Weights of a small GPT-style language model, trained from scratch on English Wikipedia.
Size: width 192, MLP 768 SwiGLU, vocabulary 2048, 5.68M parameters.
Architecture: RMSNorm before each block, rotary positions, biases on query, key and value, tied embeddings.
Training: a variant of Adam for these matrices, 11481 steps.
MLP neurons of a small language model. Each row is named by its layer, matrix (gate and up: input weights) and neuron, and shows model dimensions 0-191. Each number is 128 + 24 x the weight over its row's rms, rounded and kept within 0 to 255. Numbers have three digits each. A neuron's up and down rows have the sign that makes its largest values positive.
After each neuron's rows, "fires in" lists the words (lower case) most often at its 100 highest values on Wikipedia text that the model never trained on.

L6.gate692:099124140152164120135145124161149103113122092123165073128154143124119143152139150086120156145109145167157166126083151142174123143152177142107121130169164115121126137136107097125159101126125134109154146118150149075166119150165142184112114135106145090117138100149152073135155113138149118137177100124182134122118122122091112170139155156079093133116112144126132115132125120130198112122104125176123177142102178136139115117117117097107135122106130132099108112141124150100137108140147135097134143135128134187164115121106117124132115111091114146124150134095140100150171147134161105138
L6.up692:132138151110152128163113132098204142130141142097103108062160145145130137149130151155144148140166128155121155138127099144079131136127098152114084113148145100132128118144157138105163123130099084129121085099114149110111163114117127121116101134148138134129130141106142164115138148103076152080114133129120103139147130131122102085124144151137111130148115064117143130115111113136122214102143152169160161130109122191104146132147118070153130095135111149121172133119119147123127083115117107120146115141077138117158121128137156157126167098132080111145123131160120126159146122102153120146
fires in: "was", "is", "recognition", "recognized", "also"

L4.gate508:093115079170121157126097159149100109101151135116145144129109145141097142128117136155062137136095153110111111126113114125108113120086118117154112130116129118120147122095149131124081131122162125105129146077080160096156126091137125144127111126112150099117100138135167133155090151111098084124162136129133139106097137146120120148130075126159110128134153141176135124124143107125107156151155117109082141125150160167150135127148160134111136140100101129118135192147121136057083125160113113160117125158143117170142094115140140176143111099163102092133145132121127150122148086121163190124
L4.up508:106139140137130154126138136128077109100145203104122120168159129152142148126129099156147103120160127138135129132130130117133147129125149135088084153147093094122098130144148159120118135133126146155155153113156126130132171105163125129138108176140080114133165137153121105113127098103085077125092105132134109143157142152119126154123099115120121117112112097153113118109124124141128141129163077075121157149129097164112104107141157168135118110134089087162117126134084166102118131135105110129093123108180189180133143165143122110129175114116121125153129127133142141083163132080143183135
fires in: "there", "species", "montaner", "her", "dasgupta", "hero"

L6.gate557:155140153147129115106107095087120112127130131122109163166084145122131104116144100091126124101129101124147085146124134113174133117124100121086123144135110105105165114147089125132151143178103119115100120174156119103097117137119118155138192122084127139137099106102124139157140122157136139097141116126135134091179150153104160130114117115102145107162088113091188128098074112131181140138130146149137134086109122105150095106126080134094149124109097102155091157133159150141104120166138159155131116118094114119118086070145154107133148139134127151130124172090114131142113136134122116092
L6.up557:119138140106108073102171101133107114113165124138100129166124159161132118119154104093137161148137165103178089147117127140187087128113100149084129126149101135093168168125130109132160131142105116156115096175132114106092110158115107131136139116140132158107116143158111173135136123111142119119114147132136104138128136104152130134107154128114100101190127113087102162132077122162148166164103158106113171117139133145163127147108124148126167086136098107119162145147115112109090142153153122143133159147134126124163099099115190133105132131125176150129126131123130120133152157128155084090
fires in: "to", "because", "much", "becomes", "become", "becoming"

L6.gate13:139108123159112121147161126138116157101170093170103163126140124168108119113134119172087106090137135077097129098119144097117138112155134129171086076113121156110125111123133141103149119169149121126084117124123128092153111144106135121094102160102119135119110086162100147148149125131107137138176087106134161122128136106120149081134118123126113067193127151132140105105172105118188168161134104111148135133135109133123118155102145095127143147128150113096117104137109132141127129108139149146127091158146152110068115120123157170126120144091140157146160152123081150131112121104147090114
L6.up13:099183160157152122164138124095118133116116103122125180115147132165202126128124135135126155139118138136138175133176123114130168081108137144137096146149085139091108137114112112107115078146125089135076146161098103126134161130093148189137155146106132087151129114119153097138149108141095128150109133093124127154117098164117095089101117115082180118159149139158164137086086111118135127136132163125134128137139142106129139131109129109148161138118166096137129125143150147139113112159124131074142132154155135119125108144133124151107147124157125120098073138112125109183139128157148103125
fires in: "not", "and", "while", "who", "white"

L6.gate46:105141132157151110134149143125132118086139100077128157095162139133134111118133122121095136131148136134140151125087110054140132127114130127115123085101122143104148122164159118111164107108114150093106124130109119164099154134156140107128116135082132146128065145154163142152180126134121084101108124116185140118148108095114123131114108108124114113172118117171079130171102115130094149122146126127145144095119139121077161111133132105121100111100080124110085149122156162131105166154126164158075112154081122131134106100124136151143120130151141153133139173079099154138178128142130120127
L6.up46:148120087129130122090106116124106082172166140150070159125139118154134125148109147134132118071116170141128156069140122112097146090141138143121134136136135109105112111167152106125124161093163115160143128142087135190084112148162098132082150133161114088111130126103110127131081114139115142167125161145101159130102142149114104155116132091146143108118126145094128102112132144135152127119175077163133138096122127080115132112089117095152110127130120164121132135133117072105116156131118109138093143116102100130154124137115113129150171131126090138136132107121150113120070180146127157120
fires in: "as", "under", "became", "a"

L6.gate398:179096118107158126129147071116129151154141162129110111123107115110145147145085148162165102101143134167143162136132110099120119110085122148084163136111150141105140167145128138130125091101116099108135137179159144144130167179105114173102157141132138140167161151105106138135128132105119131134130088161086135131155113118140121089132141169112136144165094086123119129116133144128090110129177146116182103132083154103092113119117150139144130107159108144135125136098086130115120186108135145152100131104108092136086138132126148129113153137117099138111090147170116146137076127106137125168
L6.up398:143161132159133090160165083124103102109129128135143142117134137145158151091105115134170102129175125158125136141136098117128139134080128135129095151108117145090148144157127110099087140094130138140147133189118146121116135120113156144119096124120135099134077137106145146109151140116100108121074126127082124157112106118144187098113102124151149125125114142145108161167123133134115139111120085106159108111090148079143140131157144163136109141115146104175124173110099131074114151157119202139155143131124139130141119131137115105112163135113137145145040126150125118137101141159168129146
fires in: "from", "without", "throughout", "despite", "defeated"

L4.gate56:141078120147096164170133170155102116106090087096122100081134130137097145163124130101131126143153122152094117154086135165175135148108139102163109105158117092112193147151131115132105187124098173067127137102118152095127116120139153123108121130091148093102116110132144116136128121123097094129123134121114119140134129131110081151108136099123093097133093160162095114129125138124112127124110136112104118111157098155164156121148089155172176133111130131101083173166150099134124120146142119118107128115113140128142113155115170110134105160121149104165148144161140146111110166135126145118
L4.up56:153117129132128117117095161124087133106074104109139127092155112152090114170130125126103116140159172145095101157104074137144101149153139138135118072158128171138167165150116113123120136106082155099107139150161113116103126163143119092129101129116126127155108124114133125115112110120096150102132191133136130112163113148110084107122134143143124089164095110134114147211099129131149137141093141134103102152149082145113133091151110175135178142132115113122090176158167106129132118127145131134105132115153111130147133157105171179134122131127114108129119137117149119124106159161104100126
fires in: "in"

L4.gate216:144137101114169149173123141087138106108129093131132133116113128116120120136133136144091091117097127102133149116131103078123172130162127129143139103122121100101138148095105114124116115139138144097098136093145113109121136159097067170117162161100144127140136123162127095134121135134138127130159113105190177103129132129145113138132105181126147139119120150120138127114140163163096103149127168080131128100157092190146131145137172139128188137091150144135138173135156179075135116143134134142143111157188127161151131127106117120142082116138132126104152143105124146155070155119105105131
L4.up216:128087135106148097106109066183141131128132165110117102104165107124110143114142144096130129131140134148103157175099130126100155134148152127109156134116144116110137145117120134157106134162147085148157112112127111138086159128155107169123111093144127146146111135140118157134092146167152117145143102119113129089106109129098118168161099169136114149132149121159160161115125096179168143096154112111135117114099136102130161138107129072063157143120125073132126075142169136141084124105135157115121093149109135152105139148106116079116136154113163136119100138135139116152142111103142068123
fires in: "while", "although", "there", "but", "despite"

L4.gate190:121095146155130125154141150126165080135137069160122147113162114147117142120103165126144109151100095142159163163133115133157114124124131134122108135136136099129150096163095092124162138148164099136161157134116134145127108102103116069129137066116134129120124088105116086117131105156143158114127116102137145107075142125110090109130107164133144136208125113123182105163135125114153124070143133153148116109084144129133130120123119075100141157128096139123105099147158127169188115166122147153145112154159118140132137118132119134118093120116140128127112149105094124161107103111153105089
L4.up190:130138114134131137160154095161112075102133114154156150145138129129153148120112120120089082101124077158151172167138121101154118143138103141102111126113089151093169144128139163153120165103111141155124144156154168118110120106154128135108111115144087078100115103092115144141155105181144136143066154101129114126122136131103151130103093110149125149132184097159128102149125122081161150139115111171145129139093154099152121149130144127134100102117119124112109091142126141121108148144114092121142148192105121132150138170129160165121116130145106116130146110068137092115166126110153105147
fires in: "with", "used", "details", "degree"

L4.gate465:130141124111141125146132124120140085120107165151114149091151163160094119085123126158136114112159101118142109143129088138108137116140158124118102109144137130100133141145128103153118151113149123067139110111115111130095174128134176118149119195085159148107120096145103113154181125145135118159102120138115145153080111066161125096138106144179163097139091140141176142091128117154165119084141109082140094121156107164139140136120108130123102146104133125151095154127133135097143126144144143131170102142129087154157143100103110137131079114141134141085097153108097141135136132171136110154
L4.up465:082169160172124146107109120098125068152139142132109158107149127162084126096125094120134119145125093123098103104165165143123116090172138138134110131181096166105143138110109119132129134130152142135127109133089141120112140101082120183154143138119141135145119090098067091133123115134145118166105101137108111145098139082157161099134140151158171159119119133122118142089119088125121126091145134102146161130103130125146144099121158128174109110106095129155108114129137108148158122128163132144132120134097081115163122090123104156156078109127179169118092116140120111151119117140146113129
fires in: "with", "through"

L6.gate513:147126159132084113081117130118090120136162145143130118110137112130128139145124168110138112117124133109142164129119149095139112147142102121148149089119146098168109113092158111138136166146137116101137130118128156139111137113130099124124136092088122080100126110159187091157104135151109088102151100090136121107145142106118110085129136130098128059102128158151100126105116111127152166127133138144155101146142099142121162090119137092118120161146122170133111104060129155160144125168097129130075114167146111168129124153104104124164160110077136102119161167098093135121114148140145120080
L6.up513:127125154154125083110141119164166104129146133104140072081128097133135101125099147155199131131115124172120155142108172120097107126091082116115090075093134155116151153158124149172134115168126123132104162123132143134153129120146100134114118134149142112125123120135124110131150104120102079166150143119156111133151119093141147113126072099134121100137145125149136072166122132130141187103132122119170123139142157138140136160129173117126115125166098117107137151085103149155111174083123149148095117136123141096169168133093128145129118160094157114108133109107151138112147118124117098151
fires in: "was", "phytocerum", "most", "highly", "widely", "newly"

L3.gate99:085109105178140133128074116118147132139140124146153097103168173125144165123146115121084142146138143118116132102125144106142170164108097119168141140114117128167104101101121132139121176157112090133138137098122132134138128131123133165090127140111163133137122099125121118184147147148079090105116106121130117120096114123129098126102113100133135156140112122156125149145105105144179109076114114130101111135122173116091107161151132157118185129146128091192099126127160142161140088175127120127152183116121109111127128121134086081169145111125158121074128170146117131138113132159138141116
L3.up99:140142183112111174105125154111146130157135125159125155166119105102125128130121156155163132135102111127130183119141151168121100095140129129092113174167127109103162142140165114161090111123129106133142124114142124087160159121111100142169124121090131160131140121143130125156117143130114112121138131125123123111165152123152097140130163146089132126163151128127160158079120082123170153085120061133134129119111112133092131127124157173093149118060121113199099140086160148104151113121137109151149117119119125124118130102158141109117132153150112101164109149153181099155140141105132102128
fires in: "or", "2", "origin", "1", "location"

L3.gate364:130073133150144146153118141087145179114149102115176187123133107125139119140152124082124080130153141070119173142144109159122140090128133134150093112122133124114128105124123083111111097118121124130114106127159114086115093125114143131135113141111137178096113118124146147150120161146062174096161137124185101121136138165162122098104129087134142093114135093118122157134132149106132142146147163077123130109097138139132116107104128144184159142118132103107126129174119105150106142129085148133127103139094102092144103121103110118148098122129134173121106156109126132131098129105119091173
L3.up364:158110158130143123139120129129153160124116158079111098148126129134192126094156106116114133116129111133092170107096138122131116126158113092104098125121138133152097125139095102136117107188115140154116129159167101131096155149176084111113128145130119107091133121184099124105098148149140099136130114156127108121133210183125103158114148126115137125134132119129114126138154102140184155158160137102138089133140118128153095072165172131153125146129134116099138124144129133137099126103116086094139125145141141119097173128144121145109121162111116136074123109163121165143152130085154087116
fires in: "to", "place", "be"

L4.gate320:114124136143179136152128150089117132142165175089115121118116119151146118145161143129102142114129120116120142128143163099146140117158119142080078097141120141079088121144141153128139141149111105130135129125172136147135161148163171124137126109116144150116149128103156087144110130118131110107146170132151089170158129120085142086107149093144159158177108120133108134155150141109166129131153097157138125111101136125126110110135113154135087154129110087162117102154142090146125113153106160108059145110160116126115134140123114090117124160145109149126223124132123122096165143167122092125
L4.up320:134110139129096172151130153176149092120160156160107127135133116104125124131121149118146134104150126161141153150123145077160151138163158158092142164154164130158110139123184151116193121118154097119143185148130141153086115116130083169152089133144110129153101127149128112107162115131141134104094115123134138095167097126102099130141169128078133111158139125113132124149069161157115161121134122159149132145134118151148155124105112113144116113097125133094143119141083177143128167099130123117132107132120140163114179153135145097120131147142150135114115124174108153143126094084133151083
fires in: "a", "himself", "good", "self", "wide"

L4.gate33:108098125130141095129128154152089161153088165154153177167131126115130144104120148137095124149095159109169150112105124103108134141134120112113091094129134129123093137132101099071104148104075136119145186131139149132107129146131111138133139114106121118127134142137170110140173141103108101132100108145135173146160113124140172146122108143125164112118154121154122142116104152168165142178113146095141144130127102086129163125159149161139102137139101129133120089121112112056145117165118106138112108139112162175104123141095075139114149103085153103125146166081119127155130109160136124106
L4.up33:163147125094129130100163119114090053148108142119148120134141100142139135138125118110094114137084129062130099105108155139083127127139140124166141102119110106139078132131118119135103120155127177144118157092148113120132095112161143141094131107127113144133141106156156117114169114125151155148117124117139131101112158124186111160131138165080144135101113150123119145121105145179144122120134103134136112125173109130114129087109141129155156121163120122136084111139109113157128112145088124151111153124127161149151112203111102072126128142131199149122122121121153146136125082137079086117
fires in: "to", "atlético", "frontier"

L3.gate230:117125197147123174142143119161121137142152177076113148162129130154133148128172106112090125145153115142089125120096121110176092144158121111129158125166118104131165119127111084114173116146139117122151115150134098101128117101112116123106132102126117154126130078107145128141128147122130098092140087132157117130168101128132157130145136154109121127143136100108089114140142066143165136069116123141136120109116092129134096137108119174107158187083192101145087104136112154122140132110156137173123109143105129154140110154113103112142105142110096121123153147106113137168120149157117151164
L3.up230:103136157137143171138107145160120145167158189122112132145120114164134110133143117153109169136145150156141150160148092111159112192121094126100119105126117111122136095135145101123150130146118098125177160167122116112131122093136083099112160106132129128131125116121148131130143126142099094100128076101146118122172133150129129132129127134111053107162168097106125108152121064184162163135106139106135128092105153119097086119126124152173090169112144109118095118135128123100138141116145125173108134145071134121161134155095105134130095119122129115111140130092121135166119113159126095133
fires in: "a"

L3.gate750:162114122154125134157191136110130156132079161126105155130112149147136127150099121165139089104118115109137173135143108097135084096113140122129106139096120120128149186131139106110125114126128149125130112142091133070156111120148174093112147128088143107100067116145088122138155187127116111114106169115105121115100141146083138132114126110136151117138093127098117136105174118091108139073150107108135102136072119116118098122102141150131103110071143156159100119114151134100107119152113143131139114118109160164135152096167104122142143098107100089143156158094123103128118128121158114157
L3.up750:139150155091156105111115079112117138157118080153105157125136158118114135112097121095142169135128113057143114113116157160130145120158107159118096132131142133136115146127124131128116084116128124142100122118079189135134090133135165164078141097085156198127126118148092095126091121105140106165131099132150133095103138117137118195134130118137135125160139136139127082170151135111154122100129123134108162142160091124131165125116128120136117105156097131102171140156120155134084131110147109096114123143115123124119119130105132132124080148149110154120131122157125138149129138168098060163
fires in: "to", "over", "average", "added"

L6.gate53:153117130143113113123124116094114111149098188102135113107151133114150132138110140159125087128119080125153186119128113141140175112136145136114167113119121129099166126194099105154137135137138125162132146138070137151163121129136129133160121108126118107160130111121145078109099148117157127102115121126183127126084115099127087178110125109102152137120119095125140137136153116129142143080161120176144099141090149083103106100112152169106132137085169107138092087176128117130142109126070156141109131126168122162161094134088130134108119091141129137170109132140117118130154152108127134112
L6.up53:177103139166126099125128080129131114150119127090104118115136131112168145132109128148113063144112093150127151118157101148136164127109117123123125122115095161126126137119083139155158111158126101160119137182074153140151113121126141153174159135123136084111120121163149124126143156100099109162125116157137127127116107104135131153116105126126129165108159096174151141128124084094121136103131123123099112137090088056104163131151155191100124105101145122148114128120094110118092122142086117118092147140138132111144079130109103101111119145113162111161106129090135129127121144117149071172
fires in: "to", "and", "or", "manga", "zawraa"

L4.gate366:131144136174081137134094142165105130117150203126122149141137109122091128130143145155093125142148118103088133166121086090174140161115113125139120140128133134149130107145091121093133137180102085110147124127105158132102134145146150113130155080069131122119111097125180092141087155153156122079156095111127131091143128143091138094129124162091138122129143110105116136155100117103128110137147136128110114097093089081125097135130118129112162204073173092146092122127118137133129119123129121107101131132121099131115113149107128098126133125121142125093130154119108163142089146132130134156
L4.up366:112157159156127112143143136158093154117123183127104121142143123147109127156116109155114126169149130124096141184115132092151115157125101156121143095135102143139130110168106127105113169185125089124156107139088148130085137130143151109142137091106118105127121088119175093124115164157117129075129128122134104102158154169114150078129131166106133101143134120090137157171082095120131151135141144132121114110089113084148103111106118150118151182103133099154077091103092112104115109136133119110115106124124101110130125150112141111112146058148122105108148133143126135158111139161107089116
fires in: "a", "the"

L6.gate212:085114120164137115132127159040114132171128151154150136085156106171098108142121109165120124142160121135119167141147147114136137148136144104115108078107119131119135139150113130162133101108116123127128154100153082096128122121126111092116128101093130145109133087106111122135159122118069142122135096090150097158183168136096142134108142182106130134142083136134138117164149113153135147129142124110100115116134102134129151117164086111159124130154112124113101128148162167140186158116135148124118124104133126127103117186137145147135091113151092107116147158125116170162116123156087164092
L6.up212:138113104109154150114166090160163148153114132139135131108101133125140126117131133110140150133118099090174180108145087094138142100151100109118126180118144129104147143127129108151125090094121141104149147101122118151155079104094143058115081128138163130135180166109122067135133131143110085141142107143128096124166104083101138156141183127111084158163133110113109136124124150094090134132096129112120089113155123088111169111137149118132131139115151103104096152114141129130108167114111125121127104073109120149120108156149144110131129112172133149131079119098121115141150141110096152126
fires in: "in", "life", "left", "worked", "length", "attended"

L4.gate92:145134160153104114143126117135080136110140136147110108120124176144096097089105198125133137108133146073124126110144091110140129076115111091163152147113181124136136155135124130124129168118105113124125208178105121110141145154136105142128138154082147112077149127117091089152166077133117108156097146139132136146125097101139133095152117143143139140156128119149154104121151152145130150162103160126117097138137118098162144116107141148067151167105155158141119155138151108120142107147143156151120142136111084156130124128096091116136132124126165125115158163153099102163132138137161143116
L4.up92:168151124175126102131136104119081132102088161120168164099122082112096115132134150142079098196116120122111118092123091110129147155142164168067133159187146149146107104097141147128163106165116132168146133140147143115144141162120108138124172139141120135146106111144145128119097121167128122139122161158098166099119136140118103081143129119134133141145126159135111135141080123114101133168154159143090099105076145081151118135131126139127114102139122129129106179144119104145158118158128175142147152141168142129115149167139131139121134119146127117138142121100108095114124154123091168153
fires in: "s", "households", "living", "and"

L3.gate92:119094147117116176117113138125138149109106095104104136124111159137129193140160119136115075092145136129123121106156136115170123126157142156154122134129115150158120119178121151198139117129118094111157106128117119135136147114096147143180104109129134122109160155079113081128118122141150105131093120157143125130113150100134151153142156125104138103125145131130111151111126113099144146115131106131153120160200142162147089131164081151105164124143101094120150114104144161123110078162139115128120104153186092125120099124107093097123123159171151130135100137094142127162101153132091175128
L3.up92:117109108141132120146130127116108092145155162107163153120171118149105121112171170156128114132141133107158106137131119107161132120138160131123148147127126103104111143147132097153184141107162084106165160137143111107144125123125148129179156123131137141116093137081104130134146156148135101144150100125106155169102134174116138127132098088149170131120136119137180167107117113127092107107175103150112109139165122114091132118138133113131100117070109127086103168084134121173123132107141150115166131129145079131107093057113089101133084135117150145174138109086118126152111125120096132129
fires in: "but", "who", "philosophy"

L3.gate642:167132109155154112134101109097153096102149135127133146116093135156151135111135130071111128124130109141147136126148139128103136125123126108154128144103115167126144132133140117133138169129132144102109128154139168130137093132133134137146109108113086119108143126143176107140150130160131086144106139102119108127189158124113127127112128151155139107166096143109122122084144132130106191158152137160144151109129140108172092112131156147113155146128066131124074126155100194142116092159093112127167125126157157138091125143121150161131107173173139082171198154115095093105128121110135096103
L3.up642:127111102178152126129143128100154119149122136097095119133124119122140159146142141159143140142152118099153088114143141086121119095164141101140142134117112121154120120125148095137125148154152095149167064086155137158172102172150140103139111123144141130084146147097145151111124115141127146157090178147151147140146169102160136119116141080115126156130156115174137180075147139100178092096119166145139119132115128156120101119128118174107144121095104110139123125107151119163113107141144172130140140123120070134167075135128096095135139140181144148121137110147145138124087155126121158126
fires in: "and", "present", "though", "introduced", "thought", "documentary"

L3.gate384:092115116131086140132123148124125139114152131106136150116155149123111122069102098161159133147143143095108140175069124120135105101138145144137146123135131130152148137126104145115101156095122122125128106136162096170160131092168115174138131130107152160129098120084059117150151123128134127091107151138149169147107128104115151097150132110137152111094094141125096152149161109127155093140177127135140089106120163110075155125165143133120095160115110110150120140112110124131105173122132133117112093156111137145130125089089101165152094147150131192085156159113104132117133171159134118154
L3.up384:146133122123144147132126105145105126155115132136153123159145157145116114071099113149147130203136126129101104139112096148092134077140124133133162082128145160134102132131121152162105113102129129124172166142124133173122102135153120146189130124098120135161116123141109132109086130144116122138118141120167140098154115140177159103128180137119137152109106134085145093125184134161157124124128107111135123107128109101107158094198109108144115127156097112134092138116098150103142174171147106096174136131136105092155137137108091136144106140146105124153111141160092117139068154104124130131
fires in: "during", "days", "following", "ended", "to"

L6.gate467:179157106157139158152101110110119100111127112135130089092137126137124133122131140132092113113174126126086139130095142054139095140100133174161135133168116125142130105132097134127174168129098109163125147178091117126123121072103136120156107109102123127105111100141136109152136092134149132086128120125090129112139134146141140165110102104118162108136130126117164121167139141125151137145100172112142083128132134171172100100134103126135124125061119136106144160114146195157077111120113086158147165136104088146098160136117160128129109124121143126109155147116141149135089129119154144122
L6.up467:134125138136079098162111151095111164109131115167142169106132126106147153142110145151146130150134082126124151140153095149096153092146126180112111124125140120117143130130157153143124174150136130153107099107115162139117132147069159134113110116128113152163071123074108145123158132151116183106115121129145135130191197147099127092142154139118114109101071114095133093154141126141099097125147110133125092112102130113144142135111114122162142105151153099132157161154127148163113116161160133135115121093092132136100142162168125164146112159153063122108115138140138130144131112109120149130
fires in: "also", "and", "subsequently", "often", "who", "currently"

L6.gate522:123107171098136121155133150135122127124125097096098091119120117069117118176146127127098120146142134097087103168130162147137123110130139125176136085140104100140137142147116101108098134125107129150144168113141098131074117147165125104136152111075144138095128103154112149140122136112148184089133134123125119134107133165134078156105121137090157124130075101120119140105165111121161149122093170111134124161132156130139109115160117165142188096118102120151072076096102115124127132141116153111171154108149112136117131156118099122128093129139123132172152152147114119120099172151138148088
L6.up522:147095175130115123138132137163107100115089117107098107104126153041127123180115119141132133122122122108089090152165148163138117133112125100143140084107100110108145156178129126144130149133071141091121147089143104124098091133160134119116155143093148133117105135166077125153127148133138147146140131127132145148109138135131105160116110131109126127114092116127152162088153113139185128095126130113133150195151135094166138104160116184134174091100109127156095117108123091131149113093140119138150153122126125142101143151117117142142089163128121097140129147169120147127095120143115135083
fires in: "in"

L3.gate587:136110151162138110170161139110071173148100116146101177107112139108131165106142083107073106144140140113107162117121104144128146143125109134140124109122088150133162132107143098104127091158131155142149118138082103129124148173121177084101153127098125117118107113146139142150165154129123104117141110124152104135120132150089151132146112142157144085134123157140110149099090166135113154118143137113133081158154119102114184131117125157152135128103119094122097117101120148156120148142151136069103138139129152166146135139102116166140106175112115107143166144148115139106174153188120161109
L3.up587:116104121124129131094122102144138162107134112151099093137130111100108161143158161071122114166066175105111115125117146097109087145113120097194146125120118108147153123148159121093124128109114115097130147102150191113147143123167120162127146082131168122183107124137131122142131118154133123103129121133154139132141166122107096159135153171155138102156176143160111151139096135172150160122113093133094106185137173114095136132149127124118152108095113113136139103142182133138137093118134133150074099108087132121131115126157112148132132106106126141105147108128122139120066127113138128115
fires in: "to", "or", "origin", "a", "aged"

L4.gate331:137130131138133153129118121127083121111079152140137108145150074142129125101113179143132108141125162092168142149081097153140164123103157106080116113133118121146121173121153155087134130132138128110135157085121072109084147077105131127163113144091127135115115116143138096125107173109146090103134125138112126139121113115121127112135096115147097120122129132123157166091135079145099114145097151123141110126113120122115157130134156116106124166082188149141106115150147111124142168141094135142133097146081154167138136124125104120152195103095108161120144171133127134078107124127119137070
L4.up331:123124144152108116097169072113135127182128143131168112138128113141141116132149119096165087124096101167152149191169163141149138132117050084130161139128089129130106151154121120151104116138129124105124106089120156134106171164139137117118147138136111153097150144147115136120130089126122140097115169113113158108098146168084070101134128117121158103131113105140104142129117150135122166103111093134126122100120126180114101118113080146133147120174142145106131078085108139116129140120108120161138145133141090158140136106128110115117095102099124138153172138180140103122143111138155111130
fires in: "at", "atlas", "atlético"

L6.gate634:142108161154163102131126111114161130129098143128115113152155083111089151114115149175130145103120148117168155123102145142067126132114129116143119075169132105130151128139142146124075126112121109142123122139140118125171125164136119136124131084108163157172107116075150142142104174132129149101148081129124152148110126160119113160141093117144178102163149135141155121132182147136144165102094112128093126135141161125091131091141110117085161139143162100129122102110153165131118114135163161135090127123089102120119101061127109123119125100106107117128162147188145100140106134134147140108
L6.up634:139093157133136126140122117140133105124099091139088102125086133105158146116127106181128122127135173174130123115140114107144135145124168074161128115149115117173130112144083124103106125147130129167141160144092107129141135120094102150120133111098137104098108090115150127142121154160103148108156121142066122116139112160115161101135103102147109140150134107146140107144159135166119176094153082104127145130125107103119156129137126119084129158159130136130110122140118203112094086122119131068072169126135123114113138112139105115123179119163142120120125140149137085144098089086156140162
fires in: "and", "without", "or"

L3.gate741:181156072198142125132119158113136108154160110130145106098114088136106091110137123156111148099171176117104149078106144151152131079115163165122123093127135111145166128129090114123157151155120108109139115131123097128163111140084124112160124121143116149160157141103090146146086084116121087126127157126133107186099142133153117113127119096149121094167154123121138109118165137121101151129115103168162098137121156160136115118127150077135132151123138158118131129123117103119126102118133096111175148108161121093165122128085115106137113157141178146156149111147100140122133124100144131126
L3.up741:148144109164153096122138116078101137167154136106131126161159111136152100124132133140174170105149135093138123107130153121117112087136121143124124153121125112136111141119164095116114147142118129104103105151114121099166102132078146124118122112121115184110147126114108173116128137066066137111188091169161096157115200134129102137154122149111137116150095139166166126109156145158108106103153101131158107137129104113080104131121136148136153134148125097128116100128100166147129118163128168132142161087131153154108107141088077129127124101113093134105171145093147142136124121132132121120
fires in: "al", "even", "authority", "almost", "although", "alpine"

L6.gate52:154128144150118146131085115135164133146152150137099095120190110139094135158104158155097128127171145131133124092097114085141140144123098140148108095081160068125117107159161055109112145156107100120097153109130135134128144128154096115105100086083145146133084101166115109138121132146115155107142159117145152127156124144164142112129102146134091106157085134153158097146121131120119155088186133134139079113131080091114152119113122110173137133143132144149118171161118163111157119144130134140098125125116099129117117120112120137135124145132133139088134179138138122158084129127108121093
L6.up52:160133137139130110102108091113177140136149131150080077118190113135102133146096154141110123134185157114138148124093119114113145129125099135156100099107141110120126137170164068112125136146102115151125135110149139131135154180168100114123090085124139167137084138144126126134145140156116149114156168131160122118165124101183144116124125144129110129145124107154168097169110110112120169110175159124141104132142059069096172124097123112167142124152118144145135144150123124096138120121144108134104142142105108129138152118083114131135106130152172157115132135132152117167098114118130101117
fires in: "was", "became", "being", "is", "become", "been"

L3.gate151:132117145137073140093145134140098136103156133151111137075085116150109130160144105133151152101150114084133079169117125127191159121111139136147104117145128135150152140142103148149164143115141126117181129162145147102178138166152128092121125088110109132134110152146129146169142143113140138145115056114167169099139138106117151123137133144141153140126147100139156118132108134115119106121143091168145111166154083177094159139096111109122114161117119101112157160102148092140151157124115137113135128145122122132123102113126141180138160141158153142110118128153066155138113088140082131108
L3.up151:157127146147134071144178103163130134082142134140144095146146122087154156125103121107161161143137140074156146150096139099151126129142130172161119142139105121166126141105103115095134143144122120119120124124119150111190119107138137123093152110135140140114100123157154145117179149130140157129171115177139136141153117130135093149142118147148143096138119104129132110102109165133092119107160139107120092124126132127120138205128114129141185111132174108155136128124170105097145072122132039127128114124161118174148120167122121126126140121129154161155151121139136100130114157116129126087
fires in: "s", "the"